config.yaml
num_hidden_layers: 11
hidden_size: 512
num_attention_heads: 4
num_key_value_heads: 4
head_dim: 128
intermediate_size: 1024
vocab_size: 8192
hidden_act: "swiglu"
norm: "rmsnorm"
norm_place: "pre"
norm_eps: 1e-05
positions: "rope"
rope_theta: 10000.0
rope_fraction: 1.0
qk_norm: false
attn_scale: 0.0884
bias: "none"
tie_word_embeddings: false
parallel_block: false
init: "uniform"
init_std_qkv: 0.0291
init_std_o: 0.0062
init_std_up: 0.0291
init_std_down: 0.00439
optimizer: "adamw"
learning_rate: 0.000651
beta1: 0.9
beta2: 0.95
weight_decay: 0.062
lr_head: 0.00661
max_grad_norm: 1.0
warmup_steps: 417
schedule: "wsd"
decay_fraction: 1.0
decay_shape: "linear"
final_lr_fraction: 0.0
batch_tokens: 65536
max_seq_len: 512
doc_mask: false
train_tokens: 900600000
max_steps: 13743
dataset: "wikipedia_en"
MLP neurons of a small language model. Each row is named by its layer, matrix (gate and up: input weights; down: output weights) and neuron, and shows model dimensions 16-271. Each number is 128 + 24 x the weight over its row's rms, rounded and kept within 0 to 255. Numbers have three digits each. A neuron's up and down rows have the sign that makes its largest values positive.
After each neuron's rows, "fires in" lists the words (lower case) most often at its 100 highest values on Wikipedia text that the model never trained on.

L8.gate641:156135118128171105127102097158118120125109118115142094090145122150108103173116147084156151118089111137156138144135130133159101124189113125117112138124099158093136138150139128128111137141134170124147161107168096111156095058141147109116120094119099106163104119146127090097114108130138129130109124109118132132138150118189143144174129127159118142156083116138091092161112127113121143094123155097118137125133142135165134195115145101102087110141126137142129121092150115102110129134093109161096128098126119161181107129162125150104114112140074145121146128129114133135174134121124137101115166111115106131153121168140104099152137160111148151128107133121119112132135144128163157181099141140129098135125121152121093128133144127151099184195154164137049149117119114108138095130179087
L8.up641:099142185121147158158188142136113112157131168111123205101107124131133125104164107131124115157140142108160130103161095080157154101118143167100093095084135131158096125149081101095124147108154156136110127114140156104076122138131091071175116134112158154162142139139115139126193142138125114137098107119122161135143118111125115106109139121131142134131146121152151130174116087120142126160152148188133149133105153137115099083079157121123132128108114136111135112109145145139134141087166134153127104172125144132100110170137137125124188109098162109142141133125147151181123119152145112149087144141117091150116112091123165145121120143148077150113127151129149079132172110142157137136122178141124146102126196136109119142130113118133129084112159126085153150103141089102154129132124130
L8.down641:140099121111148132108116151149094127124073082155128085093144111127110116156113150120126127123094093130167153123120133145083129153139125134156122132154000113112133091107118161132057125141116143159102148112135073095144112070156162129140147114128098059129072115136111109152108145099133101121155151131148119096103101165111155165137132143130170128125103123130137130063091141130131164121102122085120109108149109101107154131172101137129095123121104098108139125105151113128131132159125109105157124101090106103126107132100082139120114123136102113124099139138119109154195100135106139099181113110132091129200134152115115115131158132118171140137159144157141115141112125121119122182130104112150153143141138100113129120116151094137077164145104156116120114148114116140098112134168141
fires in: "that", "which", "one", "where"

L2.gate221:156125113138154106138165125110121115117132142152078118111122129125131121121159131116141105183139099121121171115145174131098155102138160126108137123132118121138149141103138126136138155140147083117086115129110121134155122119062119166103144136129113162115105137117147139143120145085136095111090147118095130137150093103087103161100119171124131135142103178098154110118140148128123091152167131141112121097117137134129117126139143132116110124133115113106125123177139073101140096152150120170152093146078116118120105138138135143169102135116116141187139163073112101110100105080101111145086156140097138135134132142163125159120134078111138081174136157113148152105114125103141132117163085094127149090088089122160151129144118142090126118109122133145161140137145156113137134133154092
L2.up221:161134134102085136155102165102182145130126143133146093108136146114188154156134158178141163083101118142141104162142099133145148144128137130116146128134128140109088124134132151102129075124172141124146155115117069119121107157147145123088122188130142133150170171132138197147126143102130145140071128149104098114124130110122175096137100155079125127087158132097141152153106111100146096093184173144172166130165100145132117145131176119165158126146158122148111126128109108135114111074154103134086176141136156092150125098104107170102126119169123153130140092079138119118096119124115155173163159107157173145086132156127096115145100092172094134122143137130109107156132122111163085114153145132139134121158107152117123115123086101116146132112133128127196137138103116096161138160170136
L2.down221:138113089180164119124158098126095130131166116118090093132110114122103136151150108121125131158161131112157158081161161129083157119111128136142099103129144106150153116121135112123142175156132104161091132107156148113133116114077152124123144097113113130089107117120129109132127134128136100104097130133104143131140110110110098110138108130144149137138069121124139082129132120106151074160138098105072075110108096083110137145147140123110146155134077103105171157149130115133146121166158098179156140107077114121104147167126145157159106126117118141146131110094123092088167122147126158116065169129113093116145173149134152176098143128092181126159109160096127164094138152119108134132142137137133125126103126109158142148152147149108088075163100139115119154101186150156128128101121096
fires in: "as", "for", "by", "when", "times", "but"

L8.gate768:160130099108107116120138151163114131156129103119093146127137112097129105120127117125140153129112101140162110123183119135151102124114178108144118089109108139129161118181085126067143108161174094057118128146163121112142124097150155132091108139153078126156128140168130172115118124153120142151113135129169128070167131082146125091160105134141128093092101126123125138149139108190083176141152185111114126164124095085183091152149130110130129143111092125146107101161115114161131131125088126110089111152097143100154131136141147143138146109131125183097081096140087116117108126113125150124081146149147157137126106118126109100106122085157109078116137159137116112145115166159110139115123156104137174135138116136132157169143094128131115118108132129124115123148094111132136133135150148
L8.up768:127132176120155103107114132101119098126166171114171104094095128088142086163126099114099155147141151112108103139146113117146146074110138124087101144146089137110134180156114144144114126106137119096170132152141143117180130096103146105157134122088079106136124124135122146107148131122153099132062103111122114136156139113134138073093103146082104164136112164106124105119101114119127099123147138068132103097078129075153115151103129102128112108118126140177089103115159142129081131123106188135096106093076188098131117138124161148137106161114114113172127084150131154131119134139147104117153114137124115135139112111122076157110149167097133118139124096138129124090165138142096104131106131158120147111145111096125128127144111123132110128142110160146157104136135135131094138124139133
L8.down768:111109100179137110149115154124101144114149153139118154149161140169180115140132123208136127112153151075094127145160114090136131116114163119140127121100095123113154116135103064089126130098143097085076118094137141140152111160121175135149079133152148073148117131141153133088130092139130115096089131098170113120161114073119111108168140117152134124119104104128104108149119115117168108154138161161101108100133130131144133140148114086143122131108094163128118132161117170138107154114132127097091154109125113125159180122124145096109124135106110118141147144168093130139124120140167124109116201161167131109086121142120117129134096125176093088119141149119112130145127120147136140138125156158072114136128122144116153107147166098150154121091110121152126142118138104140080107162117153
fires in: "as"

L4.gate1005:115145122143130102141111124104137088131122103134141112131150101156137131147155110094115117134119046111111152083109134141131105139149162119130157165153150147132136104134116167146128176104150150085125156104114142125171081158120124119103141099105104168130149111125089128183102116160112143071086122114131110167118125172108130123184098157095128142125157133119116152094082093126111131116108158143135111104115135093112142115151153130109137124153154115157165182070130108129173141125140096117189126126153095090084135115153152124112103119112148165160116108121142183135166147129108138098143173097090102151140088107120126162127144152145147065116166122116144126085123119124114145104144100109103140156135127117159128113130141130141147092120112125147100098107131132108185150132150132
L4.up1005:123090122137103137127163139118142137107113159138103096129141112141137110134166136102124143142147131127131109112160141116108131116143127097095125106165123129111150152144116131123137141123127206098156171164143141118127137159121134127064095124123141123135131154128128145099098155084082154137085153098118110121144112109094145096141109115134118131131133109131103150115139118099116122114172145147160116157085119163150145119120125139124170095163175164140139128142138127166092153138111153107151142142142129128080092163142177117122085098099110174079139137109134090115127157140125098150090154123124127141108141131127108112124125133180125128121113173123112150097125133115092185150137139170131135118191138143134117127124150107130102142119093156159163163118137092108125105168129167
L4.down1005:122097129110100118108148163126092082134113104135136161122176150139114121136096108147138112134138155098139095147138167099095100147100160117139123126156046120117108155110128118179158119141103099128077138126117132154145119094150155110106148138135099118130143126150188128147168114142108172159105124094121163154120115133079103150146126096113158128110138161158142103110131154143128124117096138129117137132150143115132101165133098145081119114097079136123099079129134122129156138136153157141101124146104139111167169081140092118133170130136114112138130138120143171184123114098153110122152154178156080130115143133168135135141113144124151173157119126161159152153143148131132106157130119085123130141134096097134164112141080135115134152144202146116143118094133150142107167106145092
fires in: "of", "fiona", "may"

L2.gate34:172128159172164129132164121136094123133138108159161125131148136145110133138131088093115146112129112159121128159163122099113128167166138083113118126119137143148116164090120135128138124124144108133128149138139137071099161148145119131143161129155147143159095167139157140149076155123134117122108117118133118124082105117103118164110147161158135139118131112089093117070184116100132083131125127159157111133151144111071085087085113131132121133136131069079142109125121127102121093126161105104118076126158116131152160153118124111150110128121151096089090168149106121121117124144180149127113130096122100163123130131141131130128142106108113090162154112138119129106118154063132132147123137073144113116113123152137169106125112147113146130098155162082176118151120125069125111135161098
L2.up34:145136141148135154128132118153184177144128117130123128123065157092147187161152138134165118136152148111135072121130080164152126130137114163154083098163103102126142200178135094154094084124118131175133139111148168128101135108163119114093058112064132103116151108155171131132140143151104118105139150146136133118154131078116158159120126138135098103121146137202184113173142149115139102077114153073143108073136140118121160132139145164146125162150083106155167145167178127110151126096107124139116171155114142138120113201156095139119129120170123152161154122100159175135133119119136085126147102160174158126150151101123138141124127123141090136090127153182144112122153139160098156118133130124149073112122123141160139111110092129121168141142145117152140117095158128096132134152129134
L2.down34:117094108131162113114149140102073082114125153124127122149188095176120099110105116133095131122109127136133173131109166110113136117109124077103160165084173126113116063077126166102122155152140136070128124130093084118155134124102122113156205148179130155146106122089105118108124104095142136128128116098127120143121130168135104089146140127108158146128122114058100142081126116155112148156142106165103158184118124132141091140112128087129125072114165129101092091107075150152098142136156133110136089110164099143130134072090167138127124125132124126122107145157120086101145122131134159122116152086063108121107099147135116120145144134087154112125122115088095134118125098110166093130130140160089161146138114107102107158140168124135095114126122129137110127142109119155128120095133125
fires in: "such", "others", "professor", "pancrase", "madrassas", "trolicaphyllium"

L4.gate390:116056116119150098098163101105137139094114142139122156112120188161097108116113159140149138123143128132116157165152174162120094125136137092155143178097149123104142078112114160117175133161123175108162132125114120138154126141106130119108118142117154115130139154136113158134133134150107144128119140116075125139110133164114099076140139087084167116132137159147133132139135100112156131070095100105127157123115098153134089158103166119119121095131144113132130125126108150156105113081151125140152126149126157117168174082150144153102154157150153112122142128111171083195127140121157106146165149120129168133119140142132132112105157136114134091146081099118149124113130139142113119140111107161139111181130149127129141144182155113140144115153131137106087123125140126097092137127096152
L4.up390:120146069118123130145120146065132187152111122182146119147157129104133154146087140140125157157093102189133117130083072116137145075130132149121151093140135129134148099124130135108155124140136106109086124134097163088134092119118082143096108159124139177104161148139110124098137153104101134151144106117162156109092113135128080151108116148101103111107140153121140161164137134073126094140148149097076182100147124119126128159132126144139179157084059175122129097135106093133186127123120123145142101117105127141107142151127120116150118140148121098143152154109121122127074131124160136160123127157146138115132096112137136093137119096166169128159124129091129156148135172114099127140126130099139161110107124170138101130122117107126158132160131102132097140151132151150111117137120092
L4.down390:144076169149122111114138109107139125085109161147131131119128156136112102160137127103152136133128125138113156143156138125101091128136128156104130124105076100142109062138144125114162133140147151122097070161123124129137141147129139146155117140141155133107123152116144115147154127152083130107099136109108118128127121115125147125155139088110121117134133167121165165155149089117126102103131143138139150161145109117103134158111134127150085136158120097138122130124120131145099142107110087141161107156116136115154115105153130126085151162121109078114126129158122101135140114102144077187159157112166114150116144111138127087116120175099145105117114164087110167144133128139097122109106152146151097141145129116118151135130147159155148143128161115101073134101096110119102125129113107
fires in: "is", "was"

L7.gate428:176121104150128152152129151171153161133112118092142094136125122125175100149160148166154148149126111151125149117095105164095139118107132138131137158166139111132156150131178134111130109112107145139125119135134120129135091156149119135106129094111074128112131131139144142103100149114160127128151158129131133125178080118180127077146094154107107136158115161149142108128088180111154125123114130141154131118103120109122155144110155156139091081114128118132094121132129146105119130128141116129136139131132141135104122125150120144135166113142150164143155129108152134121114097119108150166117129119162128135148145097156148120110121157161136158106159159139180092144151120164104152128171138113080171081189112168174097060120124164139104137119111163162142131114142123112117114145137111
L7.up428:148119125159108139126136165107174121137170157112124111126100185062111099169117124143132127155148127115073110150143144154147114114098113115130138128153148140141107137131180152082103156116147119142117140130136132091126147131127114115083108104112139122114141117150119119126133102135102110118118131144133134115131148129128120146133117071099083126156173172135103115128164103154095102097107165131138159115163133155128163125128161102129091107123147150167155122095119131164159113123109163137152072119091115111133148107107155132153125141110104158151100093129126097139130084116122091142135165110137125151126116069130112125122105129083138140138145126107132101116125093167109128124137106109120114107174116116147104148130159096129119133128109113132105095168151137123099120149140087
L7.down428:167137120163099105130148136142098113123142160117150109105160084155106126121155138131142104080133119112160161108115149186132144132129139142150134135161000129106110122117095116132142118112168145177128150111126136120141118133083129135144132139128126123133130157140240122141122114127124157126127119137136148093124132149130105091127108125131119137100088121154137131140104092116160134174133103181171069138116128136077133130120108113120140133152098124087104119125111131142142107148143121145132165138095173150134136129149109064147142132168108103146121108120146130163116140130159141122096152125115130122128127167139150129121189123116102094111167150115117142106116146087158130088159156119137105130115143134150058077132127106155125114108117102134120136127131156109100125146098137
fires in: "as", "where", "for", "with"

L7.gate306:125167146097149094129153111091146121162091070147122085140141092141110106132132135110121158074116138168154106145142120138150119102104121112144114156144121098091134177169103121120127107123150153104153147091142133125183156120084117157136117135149112136132136090102123110127136115118173175127132094131137094110159145132126134136163143075083128162160100122125156134137112175091129098107128164155080108150122095147126128096141150139126139155154135102164092173122119147124120114143142091131118107130124132096069113089139104148121123120163115133118105124117160141112168094126110173162086155093065137168137093131138119134098134141146153171134097102101129148144123130163126120115134131089147143095155127112143096110113120088130095153105091173177120144126141160079133194124123133
L7.up306:101092138154129159147131103138115112093094107145108092129111132135144156129152184156100142173154094147113154090146137110126115090139124130124132088134136106106135133130144130131112108096129123107164137149107176133137166106118118095115096136083144104113142131092126130144137132115155106111129113111146105153133154175159119161143117089101084162132128105132089126127144144145134088106130106134145103115133118142092126125163172146113084121084156123126124114120107133100148095118143155109119179142146086127149089153119137127125087119156145124095123107136155102137103143185093141147130139123197091094139148075115140131125138094154101149122134081113163116120108118129105166111156113096068087112185091141155117113155095165081101141080085151154142091150181116121178160138132119
L7.down306:098135144099101081091103164110129165144110111115099136084119138110134129160115137102119113093112109147091155132138122137117114139144154148135137126128128153132160123165124178123124097119143148137098110139155146100153184153113140153146111135159093108121136140115149145132141110087150149121137116115156143139136135103119108115131135116122136107108121140130157134126114126143160120151111151113117099121137092108133098145119113139179106188121096078127116169105145137128141143104101126191096096117130120115152109141148147122175086127072113073120149113143134116162125089108151116120121139151084126104108118101172114112090165164109108158109124125070107201163146092116116104135072129156152178108128128087138119142109167144176160101134094099117161180142163156112129192157090111
fires in: "for", "as", "only", "an", "major"

L8.gate582:103123119148096123101126154087108147143131084152148082128130152106119166135153166135131152158102157103100144192147101103133101114144117096105086168128149105140120152142141132110143145128137153177175117103112105139146142101162116133102125108127115097143125145132121123122141121158137163146111154138123104142127141113154145150166108111112117137144120089113147133145147107118127081118139126088128104160129131143154113109129135109151098148104102149176127133166086137122123138127157115173118101120079126139091123111109112144100134091099169095150151088155173093121131101132106095135079125148125126158126101145117114138140138144123166128153092132124155139149117133155131162110172121124148126123158150090150130085135124140097080125150129173190144112151148114098118109093135161
L8.up582:085114070068110077144129141138153104134134122115099133104110096141169135127132075168133099119076126119153126152150107136139166078102155128142131075128087099110080120149182151137098077173151183104168145149117152146167104119157102141152121136144107095122152126136118132109149119126140133124095129107132123107149135130078119084120137154096144114093122134122126135138077097153114188149161140105128154126144084096164107154141107147140163109166158132111083126142149125138148143084087122152137122111108114111141114143162135159139091115071107161142165135148102136131107157082105125144135140139176141162115149151120136144118111118153150168135129130136125161182150103098091165096114134146153150126154109096113121109077149101138104132149094171109144147096125122121142137130076171
L8.down582:107150116117128153125122151144135149165171131146109062130134118094105164124136148084128159149072117128065132138100133153142059121081119147133142187110149149097133140113134123162127155139164149149183151142127138166133141137139099111124087133128144101184125124143116128112157117118117152147142140088140108103133123171118127136182129101144108119107140128099132110165122128121128141137168109121118131121155116141084144155089107116146118132090147116091124097113118107144114138093150113153109145144109083130139113154128119124093094143128176086126129107118126119123114148136132127088088105139166110137106127128139127101150107134169084154096148101065147139115128129165161108148100157140125076106210095112141163092115099124133112140140131174165139174099100103096102125116107158
fires in: "was", "be", "been", "were", "is", "not"

L8.gate993:142151111151117140137126104138184170088123113125165117133155130109086146110102159143125155113154139113121144146114189156138137151112143120118107119149180120109095135125144135101119201134115183139148146146131128137128105106178060110176134106149106135131156126144107133117131122129142126160095134114138149125112121091159102085102129119129115185106141147151120104112151129108105200104164152119105112118153203160114119159149132162148142136078117144123141133092099129136111158144156146101164091076130143163139170135114110122100157092145097140168136146121143109138159158112168136118114156078133137153140120137121105120105133084114115147139089189112108121090153122150135135116145111119133156134167139150116147123139120122069102135140123094118091141126152116136118129191094139
L8.up993:118106141141181159126137090093159122113137069135182091128146113151167191142142138119109156101132101120157106114080077106096119110130127136105137104115129107165099143116113105113123136101081139119142146097147059133141112142178139122097092084132136126114122151109134118106142178087127114122142112153092086112129143118110122155125181112157130156137164120158163133088096115106129131171131108130120157111106097079127142136163188142118131101103105114119144104099117127119126148137133166126108115120120103130146146119085139111132152113178115138156149126155143150164091121164155107139083166095133094083132110107101148111149133139108113199138142140144166124144132135124120104132133077142132164098126092126136079136143083120108131133164169098159126150142140152157202133152128131
L8.down993:078109149091112153133137145113100129142126089121140091109162146122156103146139100141128094122150118102097106139151139141136147142142109147105122117175103123148119143152087116091081134086167113098096169111132108155185131110117100141117140140127135123145116162158193134094113079092161128127115119105154146134146135121140105093179120139079128098148139131105104142142126105109121081104163182116138097114116137137138095139104126104152139144191100146135103104165112152107126106144184139121106109143138142094109109102086134129110110127150146099146142144118162118129103132155141141123128156133105140121128166102158155130110182135128151157121118112150156163102151134167137089121163145078094140171112159141104133138134173080111121134126147128150083128129136113102149147133159095
fires in: "had", "has", "not", "the", "have", "having"

L4.gate576:165094070114140145153114101126153124150092139087140117123098123118092089142158134153154097147127110117127143098136163128139100148125121131125150160118142130139118137057132106135086097141109090175143166152102118104125115124136141119170100106174113123083126130140115128137112142123078075105103095147149138080115122132110117128116099113102083115144137100124197121156072123149142144117121118095097101117170110084129170158104136126162086175137104150140147127134165112155144117138105096167135168100117112138150120126142146135089134137104105120166133141114146152130097107090146150094167121153134142134110088108110086107134098120121145127131122151114116109093157136124103154076103147091129106178148149145115137163135122105167133132103167137147146103164150109124156156093137123
L4.up576:149110113144121156145109154100089146106106140108130165122136142119122121116138130123147097174104115148085142126115145096149120195164129117163172138129151135097157145158153144128164136117131172098111097113150161129146127109119094110130169111067158143140129095168134188139088089135126128170142153140114116136175133155132059150136130118148159100101106151080140110145154129120140125155112129112121115149135149130106100121139106098126133168129141149095125099127139121115117147116125147098109106132189122138165131145140151087129100096069116122124126108206136120117105121108131137153144141076143151101080128104130113135154124099102152143143120105137122134108147125095165182172134163148110136108137142160140120132117153107159158162163143131121116095136134094132124101179107142
L4.down576:070169110117125107131168124133136071122122108144115091125148152144144111134161113112091116096158113110156116132089099139102122119130153079109137155098116131160124098114110124162113134146147112168069133149108087113149104115130126093137119153143122120120105106113137085104122139093110123075110101138112150139121137101120146107139105090109106144148184120137115130109122169082118163110143102132138139129083137115149156133112162124149089101194102092054109185129093195165164101130111168152091172127108152121124174124143134139134148129113138091114118105094088143122137191139151100081107149152133171139154120125072162094110128141113102151112106157139128130156118155152135118122118090130166145083097109142155128128113096169139102106130129105139139140150097133116169169086130101
fires in: "of", "faith"

L7.gate92:096139145100130147151146143129100149124061105101111122096131106161156104115088115103087106197114125090146188138124157159119109127098123143117109119158123145104106149144135103099143134149162119113112151116133164109077099158156131152117143123112099099155111128157125112125141146107149110101090141124097141111106139166100142104123094116152152129119145143123095141117136118143098137097133087176105138132127150117114090114139138156124152139063149119102139142154122149110107117106125153149158124104085150151086141156151181124103106144120108130092117147146162172142112148085121124070149154122101093101074127103112135078156119130136169154131131109114118123109171118104168113147129166109114134153142106141139123096131137043083096117099080174144138103128164108102136146134122131
L7.up92:107143119104140175152158109099107148151115126130095104154110112153107147120134118077137169147126152115100143140139146158133141136106109150158089086089145106149138136115118149123132157122167133102125120123149140133105149112149106150114154131155100087121137127151159083109157144117090137133159138131115098114089134174152103096102141156128178132065159123107134101156121113140165121132114146159117169117099104148100105102166146104123137111099143096118088113140150170124111117097143129151151143066119098133097126120127103141126115076134108145114138143125108121103159146149136120138167153085112113169178124181119101131121133131118135111130073179154107139129143185101115115086138148103148104165147130138130099153125109182165129107113099157125116121134089084128132129141136087
L7.down92:108097172101111132139144118155119164126136112117095150141123109160137158159173138109142097132157111141116127089177107104149091133155143186126080178125180079142101105154134127123096094161123167156119112136078130135105119117143145133145150130086136159111083119098075117127133072155141106106144107128106117119130113109127159111150150122138148138160107161146130094103132108125108123121142170149143114092099145131110104153097136142120081135109154133137126096114135168128138109142113128116128114153134163061138110128116088127165117116115086136124103100139139104114117115121111155097130137114101144108131124160115146085115100125136100126124145086097118156163144118139114146164110113113136070116127139148141143098138078118148141093138167093174138157129109140145119096105144187
fires in: "to", "that"

L8.gate77:094176143137143127140120137132111108110158092176133134108106092120112142137104150073136135147104141140161200103102109156125157126151155102172159121112156130118157128148137133117135132178167140167168149158097131140121122137119110115139153125097130102090156186147145116146164153141110137148133114117107151097108138159164163122124137165117126135094108122109134089129151081178113099137161116132108130136082075109127151172143094156133121125158056120137118148137148123134166134120129115161150151171170150126141084125148146124108138145107113094150104145101103133143093137088084148099152092148132130125097143169127103133165113094166132144119137119081145133128119174116129138116160127130082140165132072151133116113148096096115137129094120135134079142151110124131139173078175114
L8.up77:079104145138137142105138097162105155130119139139112110086124122174171133117138119094124155125134146174105161167096109179148109125149148097155154130113122132142158138149148117111141117137127105135168122094167162173115139151108085165109185143130163126128137192166134138169176161128139146134115146135142103144131140161163160149110145135095151110115144088132115129106165120139144127135157105152112147116089087137077104111107102163143120163134104170161145150118116175096129134156138150141115129135140126117138107088122131103141185093134163104113117100145133118145104162114104128127107142120193093138128124122126096135114127096114161126130131105092150161127164154182138088125126136109107127073147126128137160129121129121115099081068149135132078177099124134143129149097157115
L8.down77:140133148171158134153187102131130114099126082152141112148172143133128139127165119131097116142101103125134114128115127120128148154167152104131096149112156159093126143131136112118198118097112115120120194104073101112135096162135089132122143147114156165122112129139203109182136113132133147141103111115147151182144109111114154137124153118165114127124148140111197135119154146169127109138106129100138123037149110138085112121071142182094138170118135091145116108154138148089150134106146110125147128130095152130120154093141099157110108139094112145127163127147144128121144143109132127090137145087119111107110151145154127126173124165094140100128129151083144092103128095132118129159128120136140154071152132093154141134126125141144162112080113154158117140115108113136188104089137158
fires in: "a", "du"

L2.gate777:088120117101113104148135154133104160103142128123146135146130120114145108159178107121202132132137167161144137115116138147089127134125158100155138183100162082136100169153147131083130139080119096180145128122099156139141104143091101171119181112120142148144176113182135123137109166126134123159118116141127141099136144156145128098139107125098105171136104151090121095143171124156097130124201126151135111141114125112130124163108126177143108112112121164119129123107133092177172110072106144130139126137128128096125166117154149138097119130140116146191112117142157143103137126155124136118129127117185125100063065127095112121104106166126101119124099148071141113116107142106101178114130090165106151154139111111135137148122113156101150138093084105136136154145141134109153132153122160
L2.up777:135129165183118100143137141142112135102129128146102116152123142126150135115108107075136104147134153130123136119094129143115075151110140116124105182089140148134127126075160119129141131118113113145100088133108129099103123075072125118133148134158126128143157124110137111063119150156123155119171136138156120149134170135157120141136132122133136153128093149129156132112183118136115131142134128163139126153078158132166120078150116145135134134089114113136151124139136132149105109164116191152141131171160130115160111141175172137093162159109126123127146064147138095175144137160146133118126107089140116140089104119153119120135117151120126149118132091089127081130135110155131155113126127164116124124129165081103165168099152128152141110097109088108095144130154136132104144102091111
L2.down777:139136146207095091131146155128124104131121089146120112138140105143148143120114109070141087139113157113113135153131126119137113185141121106134128159149085150122144111082161105112147120116151144098115085152104093069129114102105123145140118129104166150137148161094223124129115126118134142130143095088136143166166161181130124121112118098154115131140110151116129123136174135150119125139160151110145094139105141127134087127169109128148143149099135114118150127120141165149126141124134126134109129196100111123151146156142124162119141138071120170155109121123141097119113143154120105117141131133149119148110122121142131132133152139102128168168106107112115112131120091165135161161129099171120101091121135056110104128113140159134140123074125084083100149103137130110133173140115117
fires in: "a", "an"

L4.gate790:138121127151143103131168119099110127113094091117160165152126121111132116174178090134117144186115167125126148110096132124134117086068128138128128076085156093150142162151122124115078114109115137112099132107106150119162140124148121140150107151102127124126136104154118159113097166164096140125130108089080126098168119132148093127152141097134159077103106115121176115094113137150137155090131098113097142155088132131110148161125141127116151152111113162090100115076124149115155138119128109119093117147107137158118130119166135136128106141108112156123098107142147102105129095150127157133103124153116137067109132137102160128128162164129172149135107122097136126134144126131120141143157093126173133154137116120141102121143148096142119142131080129150107141121128124137142146135135171
L4.up790:119098154163136161141142129126137161136090119101097176146145125132138119128130152101151126128110153095124114119108144124126127146133132118102105163122152115099151184103105139157134112123094102100077109108136106128156111088130146112104162120087108131107134148164140116117127149128153105123117122135169160127145160170130147139075093114162112119141122144128124125136131137120111119142134128183093177146103165113107164110085104093093092143129151142129157112135116139128110142155134104094125091108159116139111116145146128116106148119079151126117164153147107087118165123105143132114125127143121133129093154120104151132117126127175130141104118146087126144094130137116133157164154161124098153130122110164151074130164138116082097125125145128110157096146120112144129141094141124
L4.down790:113113132104107114134141101098113132130149171130166134124130141147116121129162149148126112168106143126165126135140075148128128109107146144150117150144142151123137142162120143120096102147179130144148129148084121135159139111127114144142119130119125119129123110115088116171125127114136150138076184150083076133140063131129121157199130121132143093111120166130151142123093145100122130130100137122123117107139102140122131177173139145130103136148107143127124114097167142097153147086109140116131143130164123134150132138125098159156129071125093124139043120157042174121095163129140129136137141094109157069111141132134126154127122128151113107150098105139109102178185110105100132110113121162131132140109107156135100079105139139146166125090143088135108147129118138139138110109102154
fires in: "which", "that", "he", "v", "against", "to"

L8.gate929:143115106082083116139108112125106110142148112141134145115129102116147110120111123152139097083161122155121080120068151139164097161094169121136120119160157130118113140170132182106129120125146191117124137166133148129121143106142124103126126151146135119116142111140112131115146130133130105122131157154148161093117113143147108106145143142113132090159115129133116130098118117096089117120130103101090109140116137107104173184152128134129111163107133128131129106093143140119110143080088140138164101119167105151137167134154114129116124109133102132128160166097101158116160123104154130121124177129089121108134168145147098121137161100118117143153138106124111125140104144112140140113153151171143209081127122119177124128119103100146114100156118129116108128149123124121166131127113085
L8.up929:132097144101182143129082155163155136145123129167134118122116111137103135136118125119111166133099168116098155171149135128137168126148130124132093103077103157125142136184131126118134105139171178138153125120111154140122104125115138124141159177163126061106141143167134115131126133123131158107143122163090125119171094118123129137222100166094135133100154111141097131176140057094144153157157093111102149132128081101115138128144155173160162139111139134084126117168159171137154092095120147133143130144125128091121145148144161130145112145114133068129123145135139120105131114127119102143076112106107111166109093129101167133127129131133167130093145161122131148131129119104134109063147102128174098155097151154159134153105136143147102143103133129125109140127129115162107124100129079
L8.down929:135106114137123113153117119127123108140095128159159123097100184125133073122096110114126129131147131101144109156082128111146101127137130171142145123131114125107103149134117117143090151124124125127147099211144108127117152134114097119159128142138165123087151132112124139094108147138131107146168083118118136146156120151139156091138109176151111118145106136132126142115118162123151157131075135072098051109101215132150135160093103156153101130083135092155104114156116142126098123148131138089143125129182105161094174129112092153102117109123136140148142134130149130147114125106157144163125142087162090112131165131135079095103143101129097156138142138168120147150119151168184150132126157113119135127121136099085113083131130140132171105139163146095145154156139148154172103108137115
fires in: "as", "appointed", "was", "became", "vice", "elected"

L8.gate305:095131081116109138148146131146178134132097112117127085129102140143152142123163121168112160097166109150132124129131137169125091112122123155143156160094122134120130172150146135159140116137144122161123155143091125128178095127119119110118133091161097155133139123148105125127131144084128119122117151137114114098098136124163165101111114136125116098113106107160131074172100140119129127113123136114127115129153097113118179139129116163142120124057106141137155105069126155146140079089131125155161120137132112173111070086125105111091168153139130098127143111125132134126144111120126113155090156115130130145085094087135118106097087105106146097105132166092090120080151110110124132148139145158131111128180129105120116133161163139107112111167118168133122142157160142110098099083109132
L8.up305:135158148169128117081176085108104162116113094106113114111117118116132151116160119131148138120104165097124130170127118150124112094117118096133112113126097077140092141139165092165118106111162125119125156154093094119134138142155117158110142125149133119124135160140125154094125152123152130113162146139077117124147118139079112125150107097155110089111106162182155106137136130098156151145157141116113176162144114104137112140110139140107130119114119119171155093146081122134134146105157117095111107102112160138092116124132136125083122108108131129080113130138131129063129135135123100175061161133121155079114075115104092109134148168099113139119153166129104137116110132164135118147156093109145103154113111128099163120115111141113119117155139143139168127127140098117130130172119138
L8.down305:097151119088067160108163157129118126144151152138119100136113132134113127125116141110134142097169137150109170098095133095126159151158132134142107151095132095142120119120147124135150115110126119115185126134098124153127145129136140136123115175123186171169141154111164116114160097129148130138092193142151126138095107128117126106136105134133152125121133140122152116129137134163088112134089182143162137137114131179073124109075072121103106158142130106074137104128117131101111138116165143108155112137156128087136120111132107126097088117115092131166121146140114141138099108105118158101101109132118136153131164138124145106121123160138085165096140123127132097097146142113121109146136134099128138107182115118109127111094187135071106109102147155091129104130119120095127132155096111
fires in: "was", "2", "be", "is", "of"